config.yaml
n_layer: 8
d_model: 256
n_head: 2
n_kv_head: 2
head_dim: 128
d_mlp: 1024
vocab_size: 1024
activation: "silu"
norm: "layernorm"
norm_place: "pre"
norm_eps: 1e-05
positions: "rope"
rope_base: 10000.0
rope_fraction: 1.0
qk_norm: false
attn_scale: 0.0884
bias: "all"
tie_embeddings: true
parallel_block: false
init: "normal"
init_std_qkv: 0.0243
init_std_o: 0.00606
init_std_up: 0.0243
init_std_down: 0.00606
optimizer: "adamw"
lr: 0.00158
beta1: 0.95
beta2: 0.95
weight_decay: 0.13
lr_head: 0.00619
grad_clip: 2.0
warmup_steps: 588
schedule: "cos"
final_lr_fraction: 0.03
batch_tokens: 65536
seq_len: 256
doc_mask: true
train_tokens: 386100000
steps: 5892
dataset: "wikipedia_en"
MLP neurons of a small language model. Each row is named by its layer, matrix (up: input weights) and neuron, and shows model dimensions 0-255. Each number is 128 + 24 x the weight over its row's rms, rounded and kept within 0 to 255. Numbers have three digits each.
After each neuron's rows, "fires in" lists the words (lower case) most often at its 100 highest values on Wikipedia text that the model never trained on.

L3.up781:119146120142131115130117101161168154136110122078143088121132147149156113105129140141104127146152114160163174110132127109149132148116170154125059134118131155151123132083115113111143154108110154123121153144112142123085133159168128126112118133141134104105142134142171144123122140154144139158166130121084128141127124172141113113100146114175142100073087075130115124141154119137093126131115121154119105108124102107109129158143113119154133123154148173173103150141157180149155072177126160133125131121135126114150154164125108162134145169139085136140142133085152133100145158105106090144125189091114089117086114127140081145121054167105185107122139103133134139107102108125119120138132096117125192140089096097154134123113115131147123171128124150129138122111116116132090107154118123
fires in: "on", "to", "as", "website", "into"

L3.up139:106157142113119089143123145096123105140175115103140163116121123152176109111103140143173127138140131107136128111166137130154157130145161135176131126138110083138125064133107147122153147094090154137080110109115140144110076111156115127065114099126143113126157161115132113104113127124178131146167137144149179136126137122114116107119150092143157170132112113134156156111122151132125135137154144128140115103141090104102173121111134119115123152129166118120151130075132155105118106129142124080136138189128118195123134151102067126126150150121106110087131062118146120114121168179092120129146169105144113123145108158176094114141125116111109115150138121141102146182140087111081145152096151149098103134122136125131123141142116103110148152130099123118125136125185155109114146132091143
fires in: "to", "took"

L3.up65:131157082100082139098102136093126086135145096117152098124147077125119134122122095164155093126130131131161122139130109102136125109095063114131150062138143150155078150130106131102149115136123135148133164123112136105133084106191122145121134131137163104161129148112146137131164129123160087119138118112110086131115155121137143136122170127172103115158106141135144149122110138177102094167135152122163106140105136109142140134125119154115181155152124121131143171167147141087103153146128121136115109170120125138120072133139075110120122161140138126106159131141146109142101106158169109150140116122086120203141143151137092074143127129103098134095109131117104114110110125104098155141184116122104122151081124166180173114149137123134148124146114117105106121147124137141150150124108109
fires in: "the", "and", "as", "they", "for", "to"

L3.up882:100121165117152118096143130167157123149062126121122123152106114101141136109138137132101145145154125174141128118072106105120155088109149121144101147150109116149120118054115142143104145128128141108130122163136148093115101115160136145133125134109150127173133139124107127132135143118115172117137112102121126140150143140151106136117117117187104162141143156063151175168145116181122108128158145124120084139102135068116181115152101145127101107152124107152156093120114113129186135111096117157100115123146127153117129118164057134097093160126128139147186126128157088145144144112075122135105133148147115119149136149085117131130122150146125162091093123132132125159145119136120096088150140172109115108099120127099125147137090133170136117127126089144165134105134143171099145165150159
fires in: "same", "this", "one", "true", "blue"

L3.up27:071122148127120134109138115124113139123138123144176127151098105134124114100148131118138107127078153103166105164067137100134120175153121130108123164118142143133104107115140135125090125137097118176130149116118131140170137107153118175152118102120146117175133138143110113110122131153153125145075126146111108100141103099178146148115144121117128135140110165089101144149144104117129123134141140136096128054143119117111183138194099102095156131106145121115137102152136161140182138129089110131116138114123150090158106125115084096140154167114096136136139118077145134105145117134102118122147178138119145125169149107132041178131115148140119096140117171129141130119089131143090163115118136142133124131112126116128142106140164124100199125143132188147098138145137100161121125114141108
fires in: "an", "announced", "another", "any", "anti"

L3.up782:109111115155110137170140096148120149131132141114179114113136115094125126121134164123165135133175121149132113142121132137082169103111108147166127132128107118096109102105122123138094110102141143204140155084123143159108133158168120166161128128086123139161193131136132075177122139124127067132116144103093143135117150156109105140114128167140104142109076118137133145170124170162120138154129157135116118092124148142170165125159172093129116091158119131151131140137119104105119140135086125137084133148141138112116149133155073109169088128131131117103107105115119133121144179148110096124126124141134132108149130178095114068120134141108066114148117100108130128166152123157127146128145177107102107135108159120102148159117169118122147125124123127093111089103102125164138136117097137
fires in: "on", "for", "joined"

L3.up723:094130128128087088121163158114148147171130128125136128149147126145112136112099132132126120142186140142145116123127104126115151139130151139157134152144102183148134132125157111124133111128088145154116140127128128117143127124164089122087129147080157064145158144126081167132096155152140113098100173088114109115134129147167100097121111102148116132160112182121120162083089145158108147151143180147135073148149110144138169136166170085119102117134109196130138121186137132124168106116105124144106121135086086116110098106099160129123171156110133146143142121150141129133117115128137115122100080142162074138104164148141102114099107099132098128108124123103110114114176122106095127091130160103124145172100115125106136152148123116084147159121146167134148115121099131126124141103146127
fires in: "to", "from", "up", "into", "singles", "by"

L3.up63:108156131113146085118126124154166109164106175106118124101175085123085090114137139129146152149187139127162135110151125132117144136036139131148099095140102143132148152117107126120143149112073122099120116102097130163114092148105111096095151133141140080149153142062124136122133155108134085097129118128108127164119149137096112114146102108151119154110091156151134129135145122157107120114138122145128138134121110127120134144142130105110141148137133200159144078124144095135156066162118102104157154172135122125109155124156099135088155134120108129141189131122172075116141132131156094120161131115136126141111108094126130119126117171092123102112109121109116116134143129115147149127107185126142127174144111152100172168129121137136166156104135151126137103135092136135172134135117122
fires in: "to", "in", "by", "from", "media", "singles"

L3.up859:136133150151064122119132087108122124153141155108110087092105080112144092137158133120118112146158163096162097104134129099153136122114079134137102103089147148149123142125166153140126123121120090178133121089125122127138088080172145111101139124132132138195127143136154093124138151085142108168140146129139155117146125118149147139143163138157152136121117135067126129080107122126116168193124121153184084116124144129098177141116137132125166122141145095142124119148116130135140152092091158159076129123099127177148146147104116134123135117119124140109157122116136080123127111156134142118155091115097130117170140161179129106179121141150115109106102122114104115138062115130116128136155120137121111129087146153122121066139126138123143126127143160128120161139119098131112130185118140
fires in: "for", "to", "would", "could"

L3.up221:138109174089149106148101116122126125120129122121125141128140121143131176102129135099143125139143170102131118122128120157096122178117087100163113164136141124159127146150114129149137152151159136134103070139149135092132046094152097143081079134120102105134122140094137117134140074117119125073120123165150137123162160125145132135156145156138115143143101155115139153134122134164117143142145137124135087090167163133107120136137097170093127155124187135152153119115102131147129137120108116135148127126103091141142129141146090113101132090112148090115134135143139076163096116156136085119120114077124170148128111119117094165151115176118156095123107147147126131154130122102095112121088115119142132112173135122090178175130092132105202149121138124173125156153139112099144160137127128
fires in: "or", "and", "original", "in", "techniques", "technology"

L3.up541:093118107138113101098150124108123088129127117151134136118070091134128118075115152115145114127117157134149096139122142129156149178146131125146150095106106155118133148113123143135140160116093138152121157139134140140159134122180142154083117158132114105143144177107128141105109146131097132157134130120100168066156116150140103105103129104172139127051103128073116202121130088176140130155131096144111087133155123086145149109121160144093101140129168120149128115168108137186160126118136159120168104116127104127134117139100104146119127139152128130074151133114092125082130135150125110136134139127107127109104178164110098090128135147161124132094160124096090118132125135114111085103173166166126124131100074119134173114121135136146162115148149108121147118158118143131114148147126132
fires in: "of", "in", "that", "born"

L3.up76:093141170119112094143133154074144163105153141139165181135132116163145137115139130137150151107127146100122131141096159122101099139150124133165138115135117100169083085149116109144139113107147104147105165098158173164096060123128099113110124120139182110116098153078142135140193122119137145143130118124106143162119127131138123116139129129101055109148074161113128107101124114106128163126130102146157143076120136090128118140135109157133125140107100166099165086134137098134137121133125130113131089133130155118122103150123112134110120141120132099103132132132148121110053112168124093145120109109138131153094172109125085081163161154146099127125127107115109110146137095088135145164171146155117153114123145157130154142153136149118160109157166155117129087139134142116117154161124097
fires in: "they", "it", "and", "000", "issue"

L3.up946:097124144141096125140108113118133118147133133076143113113147127106133097141136155152128104101131181121113110099136120104081128145096130139110078120063109141097142090115139127126153120130114133124120104088114125140131121096138099117128144119112157135122111120137101121197135162136208092129138104137120176110115131144162096131167164116128106112126104143122120115141125104130141129190136104127148153089153130133102140161111121132120141158179200144154153118171098137118084166160161134110076079169116139156118129159123131157141157132096179131129128149103140164122102110157140131147076101115114124130131150121168161107131161158125129129078101136106121180136133129131114135116120147123125113153144144137110147136112137094111119129142141179136161110107070098083137125117107099
fires in: "by", "over", "with", "for", "to"

L3.up38:137112094116104137157132109146127128150157121144161138152110138118104149132142134119130118145125157152152070119146079102111115152105087129115103131134127110079132122139143154134119135162158118117114112092086090129115105153158140123103123130140180057114098102105111141149140155165132101145153124149099114150146129181113110139113104113128123100121104109151149148154163076153143118128157096126082130100173123162133156134143124141103148170152147160132154166146126142141143114123151123127090127143073117129134124148115094124132141146132137141113102107074167084165105111118123097134129135134117156172150144160171084151157083150146116116101070147081137171125120118123096159106107133114129102119172115181167139107160113128118143111160098143132125141097139100149143135155066124
fires in: "of", "and", "or"

L3.up924:069129076127151109128126102101137107174103119126117098120075091116139125103088132121123161147132185139149116142134154100127135131152115133119108172158068150142133164129138159133145176067114127155114118112110131128128121152156131103141134125121144106157163159125087135134128134127122119141177139133173167141128121135145087147102143134167127137100071182093168171147090132151135159121131153134130112118159100108152163099133128147155162125098155135083109156127109153144160136173116182133091131105097134122132155102136120170126156120149144116126120105125181112147144107124137103116126091147102133143117134162154111136146119173101116131131138119080089085134096133152109112115111127082120156130136111117127126117158132099152123172136125103162185125121116084142117150118125109
fires in: "as", "that", "to", "called"

L3.up919:163114140162137105138124089116141096090149081114098118142134110120165152114149159108148127104133178113144119112123110078155158122110104118123153110137088105154160130093140096095142150090146147195095131103167142162114119154122119155077135104126126119149136137092142098136104147100176132141151130120119130106156161175112093147139153168144099137116140143096173149150085131131167156128122092136126126103125154097102171150121137128122168127134120147153132133108069136139141115144131166143105095135122136175108153128086124150130104153115127110134131140149116123116130089130139144149124125127147129103145160106108131114164132138125058105132110097094113143119128114154121079132155104131119098165098106126084133143176129132170119168149140123195081099131105143119116116164128091
fires in: "after", "later", "also", "only", "during", "first"

L3.up510:131126109134153128139122157101120172127122096134164143112114152097150084153125141142129130153150174120114127173109154167146051103142192131136163115150132084119091084089128116146148150109154117158073095132128145123101112149160144113087123139130148129105151134116140139111111098114079095122156138129123174102143125111182110125167125125167097147075124144173143115120164130114142115116149105145124152087142154112114158170119136123124151153095143130136126116111091060136116129143169188133150116130113123122136125097104158091115141112130178123125115089117100120094146159138103130147163128128106128104133129076108120118111147126104140100118143107088096121144143134114114139134149133127111148113105124125089142128146144146087163122126106144145197148086132107116116151103092131
fires in: "while", "what", "which", "semiothisa", "white", "whom"

L3.up639:128104159132113140116083125110112138111181151124158099119106165139141137112145110145128152141073188118135147158108097169099107146169120137103129122121127155105128121116134164111129144143119098152115104117081067160126123082138108120110098150127160111188117155141129086108162114175150122143108101116142096124149095150090117162105151147112141149072091134104166126132122130135181130126140122165148114123132156117092171141122172117145149117111165130113130164146169106143165126141076137103148134146126147104147126138105100158085165119124101143126123133140150138112105130107097076148111086122132121163130150114166103173126119146123139142183151117128121130110123146126118060114103109134121127127100140138136154125148115134168137106137187119097162115146120077137133158110122126
fires in: "of", "number"

L3.up1018:117080136177172149090136116099114129100135139127092094120116111120160141107119096141133133143127154080151105121117110141133118105161117148115139130099093096162113125151093157125105144097111164164076118064109126140136107089121103105111080153136150103141139155089171130134127161138138124145127132118171117120153160171147110150137143192132134080134120149112165124105161106114119130177116133126144122113176156093167167109148176101109151173138153115124125151121129167148096116122146176102099117138087127160151127142110100140114121124154103109139098097122114130141114126132085124164106094124135138104160126148182117128144140116123129115166122122132108157131115139130147135163109113092115118133106136092147142151157127078198101094149149132108112140076131130120107152134100132
fires in: "of", "former", "fora", "urban", "original"

L3.up700:127146123105093122130093169130115137131131113139151149141165122115129108087123172073126138130103135129139105119098115082130161101119150134138095128144113171122151136111112126096115183098148144118129181161127157134150112155134120140137159117114154128160111130143159144144153134141151149122124078115141143085132121110130129150162115123139140132130141134070113168097121106092154116147170135129095153100143118089098179131142106137136147096149158155121110104088103149134165114117121132082119158115130117175153132134100105127104142194187109144131125104118149108100070140121116078146146137124176128111123117065129140141148088124134138086135129138119140135183168106162117101075129150145067124099111117133119133145109103134130137174106131118096100129139100140129169088112152143
fires in: "as", "general", "generally", "across", "former"

L3.up157:141132149182151108119119145133137169106133090117129150159123128098129087154119125112114123120124169131137118137081122092152094109115102126140151112125130151149147163124153153132112164121111156104124118100156144154092101126158107151108108121177152129105137117092133101136141139158157153139149111154175117163150120174124118082130095145109139103137121129122207105114125123107095175112142133125081121147151177149123124131131086123165159142140132197144119164108104137142093143168095085114106095122125086155090155125085111141119132091140175101123124114141116135163116106124137120116122114064127117133147123144142135128132140151133109107136138116169082165113132109101117132091111108182118138205127135109075159150137111161120138125129135135104119136134115147104128183148148128
fires in: "is", "was", "became", "also"

L3.up53:116160125152107141142123131133150121116167146140146095126104130115141121099132122157159120147135124143163132143107121122134138128081143163142157097074118113105143145086126112129121115099072168135128141136137124129129141126173151126125116129095132109104170126113112137141106173151116089116149193140110122121169143136155093070103118165156135165125105154117136189147109133111081125142157107133125149110170143112155169119123123115127121136152143114146151117129099118170181134154109133116097099109116098147140158103115122165152184116107146148119152129111092170093156116163151139125083148153133145111079116116137116085129157158111131105107134159118065148133112126129096122081113120080129119122116100102106192117120096123159107138113130166136114072142097142127109154098098159
fires in: "of", "from", "born", "across", "joined"

L3.up966:156105176158101145128156071129199096144120106132166138112103081130140119123123172119149124139127158139159137094139088114139121154117083147183141167112131126138141080124147164117119102132110124184142100134147140141073093111138127108136139122192119123166147128098088108129143136103150108182132122101096150109130121111144173140151145152147143063100078122120110144131136089144141121174122124158141106125126170150136138088152141094110135127133125170167129165134102137168109157100147144091082129115121131141149120164140102165139116093119126141108126108135152122159116138130129101100139079134152135135141115158124077113119147170080121120109098141113118146102084115165110099105113135117124170149151114145110125121140138126126133132118146123112120164150108107120152130140092128
fires in: "is", "as", "of"

L3.up809:072139149090106117089122113124157118164148122120137097101167088111121089119156166137137154111143153132147133118131122130117076142107199089140075080083108127095140140106127124140151115106113120136097077087130145132130072155106123159103125101145151119172132151099080133119097123114130101162121101127135127075141085157177104152149161159139100127101112146114120139130157129127129130137112138140149138099178128148128175159144147114111133179116139129173125109163139133143154152110145178125080120109103144109097120128141124131109132175124142136146116113143157139161152169129125101154088083107102146182135110167102133075125130175096134121125132142096123128112153121140125169125154145138131143121133154152090118153161102132147112106130143129120132131119112130113133114143100102
fires in: "and", "of", "without", "about", "to"

L3.up572:113143120121157119112087096122128094129171131093136173176088123120145116140150137081122127107110119143137082145139148084160135083120100155141178146137130164101104142097152164123135131119134177180113127079112146130128130151165119138134141088153122132121068148105136095127115170125169115133151105161121112162131159146134113110117091130165152074129117116122142169174127115157114138133129127115094165122096135072163125114094125097130113155149093120129145148134096158105109123162122145139103138150088091131086158149121096118120129114196128088127134081106151144130125147134108105155125145078161123145141156123127120126153160097152123119123122152138104114164109131144118120136129112159087102143131118125111149129168144095176124113171125089156096094119155148116143111139134143
fires in: "he", "his"

L3.up212:149143123130110134107121162119158126107105148131118100156144133055126132110098173122183092125118134137134132122105145103140075152136117110096116128111107100100159146130189147125155120115114120135094113178138152132123112095117124115116094125140120097145149106122091122127127130130128120140114106117162123097120134110163108132148148125129149115124099124119147140146127156155122163162127124133148143115155159121105126117108150135147090143131150136149154116136109107164111136137124150077135189116114102182119116164064093116127158154126162098137140146185138144091159152140113112113127130086123126097108106128213144126138132190116149135140150186145123135124078114153105064139106159157138141160109133093099145110122099123140132125104114144163128156068115107130088163158130154
fires in: "about", "has", "is", "ability", "had", "was"

L3.up662:100122145132147094163118162090151137139152148094154136167106088152137125093153146133088146124115130110142150121125086139098118136135131140149126135120126142111171113110113106140111134126105144159144158067165147143161119154128100157131154141103077098163106147151117141084090151085176145138121115086080109119124131111141137089188130161162147119156134116100136175157121132141144176145146099145114107130128092117134185145137154150095143192133118129134135123146137080185105104106093149125087136154107101120157137117156142147119111125140108141156153150116154105137120091144123098139142141108165172133145107095114090139144129114146113117105097139102129123120070127120096125141087121107128111155095104124122147108102120108089179105125128104163170163142116094126127117127127129
fires in: "an", "version", "n"

L3.up897:095144119155158135092089131148117141142106092078138111140151106038143127119116147096164129104187158113132134109121126138125136148110114090160120114113137119152125116098112162133116117074092118198109144120130118117120142140170135142164126134163146147119147132130142151126129143131119103155127074144104130136140146149118119136095135115137127129128117091086124121157136100143110131135130111125165121115115121102141135154148151141114154144153154097161135151165117158125079127137117116118124152134068137167098132109112130141138169138089135118097132142127127143139121152113167122125132151103117117151171140137164121091120150093154129134066133095103119161159161102091139104164140142093122124188099118094131212120112120164104134143133109099087186103088113111121127159105129144
fires in: "by", "at", "to"

L3.up1014:129131137143126124134119089123133130122127133163126150173086120129162106126159121096114147099098140140137048148110101154153125146106105108162158136107128121125175092101148147088109100115080170176092134132121132159114125094130121105153075115135177113160173134093162130120171156114145141146081110118080108094214146114140144122152136167138132150111125134107158139171109140140153142127127136176119134109146120138178133137149086158094138150115111111149127133120111143149132117154131126124116084090091130135121134129108139137144131177196147119124128129103147118150078117136145119146129099128172150104112118110131105132152145141106096074105091122111134103133115100159104082132135125123098117101138120114121138117144120103137111136157172147145149143123084137163138143162124142
fires in: "of", "a", "christopher", "christian", "graduated"

L3.up1004:092135110125134132126121147105108159127104141110134153154132134095121154134100121131160113119137151135136145109140094145129122146127081139145137135147114163156125098086106184118116092101147146186104092141094125134100109168162107124097183097114109096162174206084104134096121121125138040124155128094148141122125112137147117097188094137151109145114104141121117157131079117154137103112143096135116132159166163114114148145098109158151119160107133124112142107174151146141089123156118149135093142158133090127102128124161123110094167171096127109105140122137176112192107157122137134141132124123101142116103118144123170123168140112128125083116128106131103144123146113091118102163135117123123142123125143137134173169100147117136138154137127122123102114102117120115110173130093117
fires in: "she", "has", "singles", "they", "to", "and"

L3.up47:135113182073136110120149146124104116158131131082179090111122150114141148128122162115144067121159134104131149142121115113132156134139102132142115146147122107129152153112125097094127164115141128125151128115103109146128141139121130115136134131129134105151144125140156147136123186109126139110139157133132134144160095149138106138148141126172097147113106129104129118119118134102163115098171095108155109146179133177108112156120104117111110126176165196100141150167117135132130126200137154110072119105086102138105139143088123122134119124108124099143134070157125115151114159120123103128093155119138109101116101160188093165144149128140069150129107137091162108140086102133127115114092103142140103152133127180134143117149093135140102101135072159097139132094162088133126107111125086
fires in: "of", "by", "from"

L3.up602:136136117108114064126138164094148106151158135141146143095129140154147127101118142084139144128110161128122145142138115144183134126117130088137143106067136158164133145135103160120167156120128158136114110160087150128126096120165140143117168096143135142149124112114098150117154091129131125114107135128109178137126098144141119104167145136170126178078123123120070150131107141087092116145130109141146126128126100108115162166138125125102105137180127125117118122132129114112115179116116147093102128182102129127119096116096078157116135127177151117075159137126121089139052120144127072117146138144113134127154120103097153125147144159099132097144088153147090117215147110117093111119164157137133136126119139100098117133138136151165160158133133130122132123147121104121141124095106143
fires in: "as", "promoted"

L3.up279:129130104146134133132113099096125134140154132165104159113120133142139132136146173134151122114156140113155105102123109108132110114091135109154169100165100096117095067148128162166137077120132123108064074168135123147115078121109118133110079094175149123140133123115125136154135135106107104096105119143125125090106181100162138142137123151138118126121148169108142117147134125141118109155171107133171114124136172102130143120143151102081143165091163140120120156087137130110120085111160165087132109131101088139107132146144128116113137141148171118128161114171140135065127154074104136148149127116084095143141113102138116153149098103136160125128110183138103127184138105124102125145119072092131110132159132102115143171161110115089115147130155165132107138125130119141141143150124126
fires in: "and", "or"

L3.up727:132127106099122127102146105098140152154146124159096149128110116122136123128131116158170081135147122104140137094152118147101171181163142099132100091123126143119148142138174148166155123137133107149142117110128134131098128103110130131120145077120147054149143158143146140095123138095125156153160152100082131115139106123117096109133117113113149108079112163107093136137126099158149122136125100155139111141148115146090168130155169119077094126147162135110128101156157096156123106121143176103108121122102112116129060176156131109126114168095150118092125143133123140153151136158123097140133146141135110108112089139125140116160121090139133148134053170144114176148165123101115181106151140123150108140113125140166144134144123132117140061140118133096078150120116096111143128161090130
fires in: "of", "features"

L3.up959:122115105113095116109107138133140171081122106115087174118125145104136129126114161152151126141110152112139107135124076136116172147141147117156114166146096137127133131108093151137100103130140112123098058130142156143119104127095075127129129132158120092162090109094106161175107093152121154124138143136142074109139111197145123118137133123131137154124101110126131139118128107145110122148132161182116118103128118158131111129145165129111141130124126161143112119113176125119133139108154145153115124093112088161143143117159096197104128092152128129126121167130169147092112131158132103105115099134109147181111087111159171098143098105157156125104090134117127106158160125093112159123138142132115105168079110102135113143145145071125178134151125159121122172114149101155109101171135118
fires in: "and", "medalist", "municipality", "or"

L3.up339:127107112170142142099150091121157146117122164098111098119120135133107136132093167107123119132142138126147103143163121115148149144169160137182126125130116146144110148105184161120108134106076136136107122159141163123121110102162124096142129110101165136138146157107107135139096137146169113134167126082128156104118151121182069139067112135122134104108111126113141118131070105129139128158121118138084125133089113111112177102149191114123154134117121120154147152163121095134114145112095162145067142131114102142119085129116125160126126146135119076114150117137147108138149128101132133153127150106126095133158106147122106123161120184124134135104159121145105136155098136178120105149167078129125145187120112089143148112179145126096098115128136113150151142092128129123115141176074121
fires in: "his", "to", "her", "with", "of", "s"

L3.up666:161124121186114107167129136111087123135113114094153106170130135115134091123140100133180145154096119111126110105095117143156136172100120128136130148126125158157155119114115080107086196149098122146095129145145124156096124118134099141139123116148161128102151135093138116137148146140120163125117169121085114122140144156077154126170118142138125140140143112118136163138146150108094168106147096124102110124133096105124145149127124132077113146194120154116129136122134137101185107099130132101155133079127117169135108141107121116159146101167110117128084065070142166113128162116140111155119172131105148113188133155135109150154142134123155118104135111112106109158082113119101127124126146126151099143090038134123135158140123131112124126131124076142160126132143118120146134134133154
fires in: "took", "within", "across", "north", "background"

L3.up519:125120146121118092119120111129144120122157138119158098125107069153144136117120146140095138127131166119137104122133150097161134117074127134185073150122106087100102120122148166120161156145115118149086155114135185142088037084150141159083124127120138135115132167100135125137148138132151127149130123114104159124123117132169150129119118198135118175122091150079092130145139118142111141122138123120152086117136118115146195108138146164108128156102126107135149141127075125155138132142114145109110093132105105158128140174108121143136128117151138121100169066144153096119097135140121112122143107136152142136155113144130105126133152147100140114074061146126144110128104120122131106147164146143125167107069159131118149112137082108103164128120102116147129153124129111137134129160139104
fires in: "a", "to", "not", "its"

L3.up315:130122130108141095130124155122120078137138083120163119124116091139133122141134158109179156152194154125164147140128064079124117137144144136111151117128144132124101097135134139114185132122130166116109139078117135113096101146178125162071125127163135093121117149117113095142103134093130148155135138136126116080116123207118099112128115123158087120127109126113092132142150099175080122183161120125109071173131115111108148128125132143111133149118139130113152170114120135133134162137140132118119146156133124094132124145099094150134112128131139093165147158123103130095108145098142095132113126112149105169170120156116087136162113124112132108163100116136088137090140122121108153136145131099145106139132139181140160126106158135092162175152099117095150169152104117103130154128115094
fires in: "and", "but", "to"

L3.up1012:133090127134130100104078148112150121130145106106124140149145114132144135145157095127158077125170148122148131098136136127120125107097135132180130135156112137152137134162155137111133127112135146127117159143136101136140108164118133091121144077107148139147162136131059190136107140150122130145124124124085127084118105101209109125129120117143089174133128135112117130087095131163157120102117182097097104121137155141119157115157127099127130125122149150099119099173117142152150110161174148104131154150097109118094095101160137114141183159077143125141046095122119134119149143175168142136118128117112123177142133151137128096124171110133122151094113113122155174168119104124136168132095097125119124156138127130151130113130092135095132119101119132121112142125149105129103178093117103
fires in: "with", "without", "within"

L3.up66:130068126074124125083152136129170135124152158098134154133143134139109127134141125136154119153128125093143125131127115107104178132126158139153118148131117137127126126115117118146119157104077115144136141131130140121153076087125117160138150141102166092166115133163128130105150086131156119145100101099137116144137106130112148128172143125106112112121100156111118154144081119118118176163172138139122145132100126118096161138162100110087175140088109124138139129145144137132137150105080143113134191124102114189124106106092093090163151105134150173169119113147162094162129142114111103152141113107159146134169115108149055145134094121074156127168134140113109109137129150101139176128099141139117134138117117124120143092109120185168191092125117133141151139109133129144100094138127111
fires in: "an", "another", "announced", "any", "annual"

L3.up552:105120136169138109133154085109172123121127153126107116133110110132132144132150134096150148156125131104146147137095112136126172157107165121170130126119123159142148100114137119155150100076104129123118156107126168127118086173152131151107165075125148103163110149161130148147116160138113125132111161134046114091132132146123134141121131139167130158077088078134154113138134113173113115133129141110099117135119100123124134137137145128104130110177107156129155116124109113180129143116175182107100126158120137146134142152158103144078135138137108106129095154048112141131092117154147118142128141158140083124098137167123109105135159112079120145119112102149136156157145138137117132118167162067124157110102123140135152122119129114089153089135123132070101130141133131178106137161157148
fires in: "on", "in", "and", "for", "scoring"

L3.up100:096114132139108134128120085117122106123127163107108117156083086100111109108160173092142092122128119130138149132144125108140103112132127076126149113130117137104154107122119144116068132104111182147117112115118138144106101134162120099127120126151146095194126111117104118118136157119145150143089152110147089160172127119127094131112138129148140064118134097124165124165134081137128124131133134110135089117106110142172144125145110111111085153142110154187142137153138178085147103127086104118109157085117118136119123141115120117162133115150136099135173157129216118169136108127119124109103123071179137139172155151119102134121093119130090112102099089114123125141121127190114151141130130158122119129144106127159121119132137131209104128142107153120146132123136137136131140164103104
fires in: "s", "his", "her", "in"

L3.up230:115123147120109141091154140114109157150114122074157130115139111112130118131165190144156105122164172146115093088122140137112154147127157120135146087122107140134142132123146152137153148070124115180103149100123156164113129108160126115123125130121152124137165126076139145142142152121176085142132161127124149099138134146127082147128140110126119141125106149087140143150090110151113142160142144124140109085157155136133162108104148119105144142135142157158139128165112136144172180125118144104095121137063147124098116105070057150145111157117161122096136138130117151126129121166137107115105084099116166117152104141161135149145152191104130129115119108112107136125155137141118128094129171153114104152134176122143181138132113100102148138101131151117097107097065127105106140170121154
fires in: "after", "on", "to", "of", "with"

L3.up799:113074091138109127080142145112115098118154144076122157108172125087124104151140133130137146135123133101164082137117134158094122170119152105137131110108103166201113126130108083101141150093108101077112142160154133127106175098122113138140091095134117131149120147106115149136170133129125154134143128155160129093152124160140113131119107127082134122103112114127108142160079104101133136149135141144080135148085175143119152151122146121132117123125153133124143077121110092106157121165153110099132123113115045133106100145118122120124136144158137108159154139139133161128090151121120118147127137106151093124165102105174135135163118172119151098142098105090135132127164093153141074104118165120133123120109114125165127149117136134100125145125138139182118123185114135113134161153163102
fires in: "is", "stadium", "was", "status", "statistics"

L3.up709:126128130126136105155126083137125116183095096105147134134130113115145116136117156105115121125147149150168137151128123130133119083106143131136111154150126124137094078131133147145135117108125138134093102116121133131120091117167132109146134096129151113162141148139101139134131118150116211135106104151084135112134143154128135153134110098201088125096113115120130153134163117089149123151165125132127121103130103147155172156113127112139139158088132155151146123145125124166180094091126100182121145152118106114107137131162110126110155106095155179147096138131191123123101151120137127124088138122113121158153172133083107134128123149127125111069120100020134136150124106152115178113099163153123120139146108146118122123144112107149151143136098119143171141145078120111099112126102084
fires in: "but", "while", "religious", "what", "to"

L3.up371:155142109168114136125133143133113148084172146141157125134120164070163136135121144109148183159133177130125091133096117133112163147096108130139133139098095140157134134089143128103159161085121125104108119166164112154105104087161115129116154129130156120107149132148180097154143124149146174110112099150139106123214126120134116148141129121172140113128115119123182156130102098113129142140159119167063120140131142102114089148143126116111120122144121121130136133080157179113134142142162127108114144121107086127104139146107098123115157089119136130108124112163133135113083158126137126138094118127174098119106103133174119150139127123155148130137165110123103138126125102144083100114123135132114093108087154148090156115145140107186169102118101157136129112106145114134104127111064161
fires in: "of", "succeeded", "is", "composer", "founded"